python train.py --d_model=256 --n_kv_head=1 --attn_scale=0.125 --init_std_qkv=0.0287 --init_std_o=0.00643 --lr_mult_up=0.827 --seq_len=1024
MLP neurons of a small language model. Each row is named by its layer, matrix (gate and up: input weights; down: output weights) and neuron, and shows model dimensions 0-127. Each number is 128 + 24 x the weight over its row's rms, rounded and kept within 0 to 255. Numbers have three digits each. A neuron's up and down rows have the sign that makes its largest values positive.
After each neuron's rows, "fires in" lists the words (lower case) most often at its 100 highest values on Wikipedia text that the model never trained on.

L4.gate225:103121127133145101100130097121145075104131108126111113142102124120181119154092161130149180098123097124106117093135136073166127150191108143111135150141131102101098158112128119127097142093140140152086170092136129114066157110174094169122119131122073116159146105099111072101091126158151104129112150115109116150143114103110148133153134117127153143136165119138111103153131101113147125099173
L4.up225:110121168137141181118142144129147074153102133139109142126121148129132088146171141152137172140151164093135142135170128127099099125113175150106126153121154117131143129078102103146072134152128152109156144103123095151121120149124120110153115149128165157140132125107155101155096166101094108099155124121103135101118151204122150135137136112100156125162082135114133145146174148111083131124113
L4.down225:160120131149129148111121118114137131112136081133084157115113101124157103193114149139135185173099137092128123121128143093110126084171122106143125141123107101151105161105135100140148135119136129143078135131130154125083163145125107164132166128160138121131136116134122108112122166101129117150078156148139160122097140157085142170140104126132124140138086116123154141185171119120137131132153
fires in: "to", "total", "as"

L4.gate5:091115142120148106142116107116112130128183119167113092146144165113139110116142103133151135136124126104137158149139116158087135101103140140136151129145108118112104151095155143147125157134140138168072119157121080121141143118090102151124141079103160103140128078137137133135121146131123109146102123142127083097116143152114158132158087111160123120113166117158094164148162135144153142094175
L4.up5:123152107128128147137153148098126134090145148148100140111135157159168108142145149134158145130142135144125085108094087072113097117163101189155090150103129149161170112078149114137133156091118140074149133119163148127131185139122145142121119101125136134148176127109123147118133125187123133137108122153116117084128135155131114133160093115093152097148152103120126115112144098130080128109146
L4.down5:116146113155139115119109158149124123104128136127130119109114128117149132115115132097148111100118140144157119118120126113140119084143050145179162082141110126120147103071131164157134075146157173150126128137147127133118144153155121137141120059174130138120079092112104144138171077097130156148124104091150132154138125123103100119120087142148130123182131100115119149107132128110121142104149
fires in: "season", "year", "seasons", "tour"

L4.gate69:127128144113112128140109138124129126143086097120116153125129140134089119128156090134088110084120125129141136151124109127166175128080113148145138082116106093159125115134094117065144144141127168121130087127189168137168157143147169143080102139149117064098122134099154126094156105130126100116124128137151137102146092123130133104101136144137117145091135143107146152127111133126157110107134
L4.up69:121113110096119113152097155130125123111121107129114107167094166126109137120101110177140145103152139167151123111063132149137130097118136105125146128095113106100108122128087098086092137176123148147114105132167119115148126109098150080137128140134115126158109134137150164120091130108091095151100106076100103080140104113136125138116139123085122155124124161102095126127154126122117093133119
L4.down69:115123138114132132156141150121125174121142130119138151101132145092166184132152078134135094092143119129106166167116172185149122133133153151140134082150110152130103145122108110162113106156140159118151161162118137153144137109114149112155093120118128161146152137099146144129136147090155115123116154109088112140176125129118170141100152118144145124172130152127108145124138157109127116153138
fires in: "6", "3", "7"

L2.gate260:086095189129128161119151135107119142107096144096165179098118122119139069091127138100121146130150144110164097153109116125153147146168134099130134109117082130147158155122135125097143157151119119165131139119122122117107103175091122119125137144114123160093125142120085116111137166050093127141140148137151099153137142141106120129105155112111154130132137137122124099149123121150105086140148
L2.up260:085114160122088181111138104104118133084123140130116122096102122167166132107143132114075133120122138088147083147116090138146136101122095094135095097096094122163133135111158165097137113125122124145105159114156100098142125109090117144134161157140115175082111119133090148114122138096090115090153136134156183135126143160142144143110161114104146115139167142106120119126127078112110083134145
L2.down260:128127159150098112122090136171115164158123144131089100134131100111149138089138158107118125136112141100151092128102107120091081148152103091133095139103137135173166132095155131131109138093163112114161131128138127146125125129063117158114141140156131155116119080123124109148112126119134109120132128155108103149118124133125181151124149103118135126146133140115126130162115099119094061131115
fires in: "later", "currently", "then", "saterland", "subsequently"

L2.gate46:110116076138171126178129122106124106126158119108118165138186157121109113133123120106122141088078117121124169111104136142118142128142128079166143096205143114125127119156134089129093153103138118137151095146100138130119098100079091117163105134092102103112136152077153128139128162099161092121131119177183098130129123127125101089100114178133130154110122151074148155116124160108136097152153
L2.up46:113143140143116138157107141115131087106125095131106118126097159114118120109170144108160108167108161147132142138105144144117135123106124117161183161129146139145145118103089105094088103139123143140091106144170116188081135139117185134104145151091118121150117141083128104156137136116186151110111108108139158165125131106136123116126168181116129132120122137084137139096135150118136106127147
L2.down46:144134133128113164100122169095127099153160105098123104102087116162115148125134128155160099105107100170120123117125120121126156146123156183122144115151149177103144130103137147112115133151130119168133076146155112126117176100179162158121145143123113117191112120132111114141136100112144149101147108146095137111122090141128117113171101137141086158072126120136118153110113141067106133148155
fires in: "white", "south", "whom", "what", "while", "north"

L2.gate22:097066115089138108149121118114090119079081135152131116143122133090085134145115094091148121147148117129108110158114139113104156081114125119170124150110139119160119178113123119103147135147122115136159077115118109099101181136098103142116123125103117110168154142105167116120100145117119130139110162123143122112155112093136095154100110171126134112145090162069124120070139131114121132110110
L2.up22:120088111111127138092103133104106130090087135131108103137102122093098120135090099103114108143166148134117126155124151132118125128108164124171072142116103113156120146144130121136127088115104103119148068109138124130103152131135172139111137158099155122172168138113159122125101149096111109132126163129108146125155101135147108140133108152121096115156071157111113149075139117122171119138131
L2.down22:136093086129125111079143108122111127109146125110137128111104124145122129127103142112158101078154094120133151129104124134100143139119138088157100164111092136147094103128134127087124109101115135105109136142124135137106131102094162093110098138142163082161092149133100150130157098134116134131134188105130114152175119118151111103123145166094077110112110146127100167120150144132153110099137
fires in: "3", "white", "whom", "what", "while", "whose"

L2.gate122:166127155179124103149164148149172116162132127093129119123116143093156157113123143104148116119121112152102120132115125110117125158125138096125117154124153151105089156135166154110142127161127151085123084127072147130131153164130142159148097121149145125147118138139126135112106158154130116100129104130103159137070077082147096108104117179123123130111106134127105158162167101130136124117088
L2.up122:113111096143122114171115122144138116090099125112152130083137151123132165126110119137123130122135124138130149146127125111110131129115138073125133096104114154138148146123129118153112180117146165147167098134116105133099114136158137102086172112102104119132110118104140152079155103096111107126117170114172150170104117145164082115104098128121171107146106152093089108136152121105146129119126
L2.down122:109132189155141104173184118136134109122088104101110143168102137101137134137126119123150128153128167123072108079135100129132136093138121107138123150100063132141163136145087124078118137127161147096094115118090116116102114119108134097122108095122090143153125105101143098076182145127078118143162095093122212133104121114130115143100122114118133142133132121111131135113120126137115079130094
fires in: "film", "films", "wales", "brown"

L5.gate198:148146119144168134138127110122127203105132139163103139160132129125102137158143161100089124152127136144129108155124060132094099119137158182122118112122155140129143158135124150119140168114117138075123141149144151134144175102166190095154119106126146124128158095106146118111144162154125141095134109093124098157158124128140144167151131133121120144115118142045123082108112132140165119129120
L5.up198:135144094156147165124125128135114121163129161135094120128096085117181157108079143135098165134129136154109116135153101126144078143130138118129125150142110117087122140121164123132148145134108119160163158145180137131071121127118148119116150061157124159105129114132122117171148155105138095125135106144158081124133160161090153158160165145117109152134152133131118097156154119152139110125132
L5.down198:099166187144123082144159143132115119130118176124144136145133128168128121148121111097123154153134119143090097060130137125142139147120094078085157130169096142135105103125144161074117145115121076105132173124127122139104137121110088142127148112112086140122130152120158147093162134146103158129131149113143131148103129126129063146112172105129097145114156101146146119101131157094111163111116
fires in: "during", "from", "after", "as", "southern", "at"

L5.gate249:120123141129174074119149086110157104119115136143129129073121156116113113121102134130164100107113160144154109081122138129128121124165151117079171131111129126137120130127141132111092151107097140138111142132053169115125139109179140124088135120160128133117085136135112122120134122183131118116124161077104152148117113106115097127121132112132181153097087156146125126146143125133110123174155
L5.up249:130119131128160120102140130167143096110143107112139141123118101110127108098129151112109111144141104122168131133150079106113067107155158136152183111139128142142122129089155122170123141078123123105138135119157143126102191080138162085102105126091124174133091116121134101105148153114118092112138106148150138120136094107140123130095158163108144118135162119094172108157120085145148142130123
L5.down249:138096098129110169171146179113108108125106135072124094109156134101119122158128093128117155101113135177158107105100134138163126138159123142131151156119149101150151139152147131111114124100145115072146105167090101157140068180124108154096164157153084135079135115131117136108111145191138150130159106158126102129112099126144125134130144110120134123124111165127099143156157085105136132164157
fires in: "the", "an", "a", "many"

L2.gate274:110111139137130165138110103109159080097096126116134123080156142156140133115137158115154124123091185159132142125131105112111110192185125134137116146121151110102161106096161166130129183097103154118127119067141097153132159141123093114088128118162126123129118134148137107137106163073102128085106128141129133148137146133117108084110089156121180114152128111142106148147135126143117176124132
L2.up274:105141158128156121126080119123136122101133126117136137106169161165147159106124161109158122126138165118085127110118117133106093154150106112129127121158093107136127096107079149139108151135125144099098151122111119150108097152148144107156133113149165093146093127133154114116086152122128136100077110131149075120168133155113111138080148151125162103154116117115109164121159151143099181071146
L2.down274:150141142129126110123120122144121111091172130119147128137131144155158134099128189135146105125118150091079112116123135186075099155135157151133159107155079128119129140141104139137159165157143140128102140120092088118110115115158124115180140134154109084143120082146141136122084144119116128055150080119127130093163106139133126135119124117172120126140139103159144133104154102079107135117097
fires in: "film", "series", "films", "game", "association", "titled"

L2.gate99:110117125139120173152110151160130109137107067092116118139135140167165096159143133130076143145105121143110108122137123112142147121118084142122112127147149115179122122066096092117143132105173136127097157083124142136143138121099159145119135092118134125131144118162140123117102155116118119130130110142084133142106139140092118126082095121161092145131111157163100136135130138156191174112097
L2.up99:126130113089081141125066088108091127180106114119152150124173144159125124157117153135149158165128140126097120109127070129135108121165162164106126127120159101152134099070122106102092142129128142203101118114089090126145139086117148143144100111148158100118167133176116152144106124117144135130133117119127126116111112122122171096138123162122127143160121091119145161084141105119151112150169
L2.down99:174110111177099148127115122141164153152125116152160159155130149102162146151145164092094146146147144143105115122119133078172130110112120140107121156094164131127130134083117101158126120122156115116086152103104115139110118126093131111104136109145100124169146104128139139128184158149113137144123165100113133131148103139151141109120210115139105120172083084133114106091111089098096130132116
fires in: "to", "out"

L5.gate135:138162127154101155101088104155130118138141121169143124128121138147060134150105134106151101155141103112184154177135152114127131140152124149132126159171136120126131180163130139147084127107128131184116166115126118129154139143067120142130126096147123133082106160106186139118096123167134130124120132106128106159098143103133136147104145152128111140133129142075135168133141154122155136129115
L5.up135:151177068107099126111113117185121142154136114190139115149124116157134146166128099137134185140158133147124074089140123143125139133114104155126155133124179160142106156151124139145098106178107167106107139154154111121140139128140126159152125120148091150125094132132131133112122152116086125120137142123141135078103126143163174151151128126147140149141105099151186099150160138157174138129171
L5.down135:156126134120107131152135135100134125140123139137117118168078112124120149155118161144104119085095138120165124137138112127141161147138148111161122135131102112152070143113115141155095066112141085160117156101162122140133084090133150124128164150148142163101107163114130132128098148151091117145100127138138118171157119110124092110136135124123072130146151125119102135141064152093174122154149
fires in: "known", "such", "along", "order", "wisconsin", "led"

L2.gate156:097134117140089116120154140148135123117151064137119141122132133132092132152116137095147141146135120114109086141134111117157115128137098115136150085115122154149142117129147138141147123054154170148097129156102107159127135130096133124114132131129080135087121172104111171115110099128081121119119105116151114121128104132108109134121103143084148126118122078187131115121141131153115133117119
L2.up156:173146112132093132135121154092124139098138098126113165161139157111135133108138112124137128149112129138120160095135101135151146111167132116156137102135127158134132082113140123085123167108154118129091162137116132125150122120099099144173140137117130151157100104104073158155171113094110109127125128100124057171133151115141082198125097150109145124134140156153104123149127126123164123115142
L2.down156:132086100144111110047127143153194124152129093111097146124135149161152160150155094171113125104131115139135133153110125138116131107171121143125107135129147143112137162128131144090176167127175117135129119157137104117147099130116129143119127162087137143096109141114114127166152173147101158149150170181096130162113114128146126141112118105096133119159118146163128123110145119118086107184132
fires in: "over", "around", "using", "user", "within"

L4.gate184:133171109150113137124146099148110163112121124159130127153153125118122127123161126071103176121131145133136104091134129116094082164148116131135125133111119154173120132090114097111123112159114096091142105106177118098158129138098115154130134113143163082099153140123123148146128091118139184115123122162129125131116084112112121166139094112124118150126133132133155114107095154116125134086117
L4.up184:137175114146135117130144121187125143116146150145144150129104158110122081148129113124149139130138120124117150083118139118135087080121123102139073132143116088148124127141129139129133126126113097122137144096143112154125119103103123114087108140118122080131129124130127098188106136109162132074050096146067114109096182116154122165191140162131081124122145129117101112086130140142138190152121
L4.down184:159124072164113085108126142171117147110159102167108132108116128132138141147124163097129116144157116131113152145142140128147118103135136164145090124164121110141144148141118123133149170105152146144149078131134110151141068091131146135154108085120120141117162085115106078101117131150121092132116124084142120100159152128164183131110113117107124151150120102082119088149135140131119152092153
fires in: "career", "years", "along", "out", "together"

L5.gate207:128134140141166115155140208156095143130085104134139112123099125151126119090102152139138109151112151151105147119149137147116121135136113140101118168144077100105145136117173174191129140143089148119160116132165114140117162077162173132120147099121121094077112146130141126123103143137129128142097162102137139103106068166140149144150115162121136121153121155113126157163120109122152127165135
L5.up207:130132129133124140127150176102091154139157133158114124112163143161164149150129122128169126137180122124119103160156145121140178124153111088155146146118133104158100179114127109146094172141174146110131137123103118046118135174104163166141119138126117078087110108116138180151127127143149149117145170099109154119140182138117142131100092118145119121125151125092134135142117122132136140153161
L5.down207:162126139121144091111104181122110168144114181162127140097106155148176157156132089070127144112107148144140146137137155084129110103146123106140137091134123102141121092127102092126109135075124099132113131116134159110129141118154120134134146133124165079140105078144149123170105096158131109089149155119132062117122112153117113137150090150152128139114139097084154105157104132113098134141139
fires in: "season", "year", "married", "day", "years"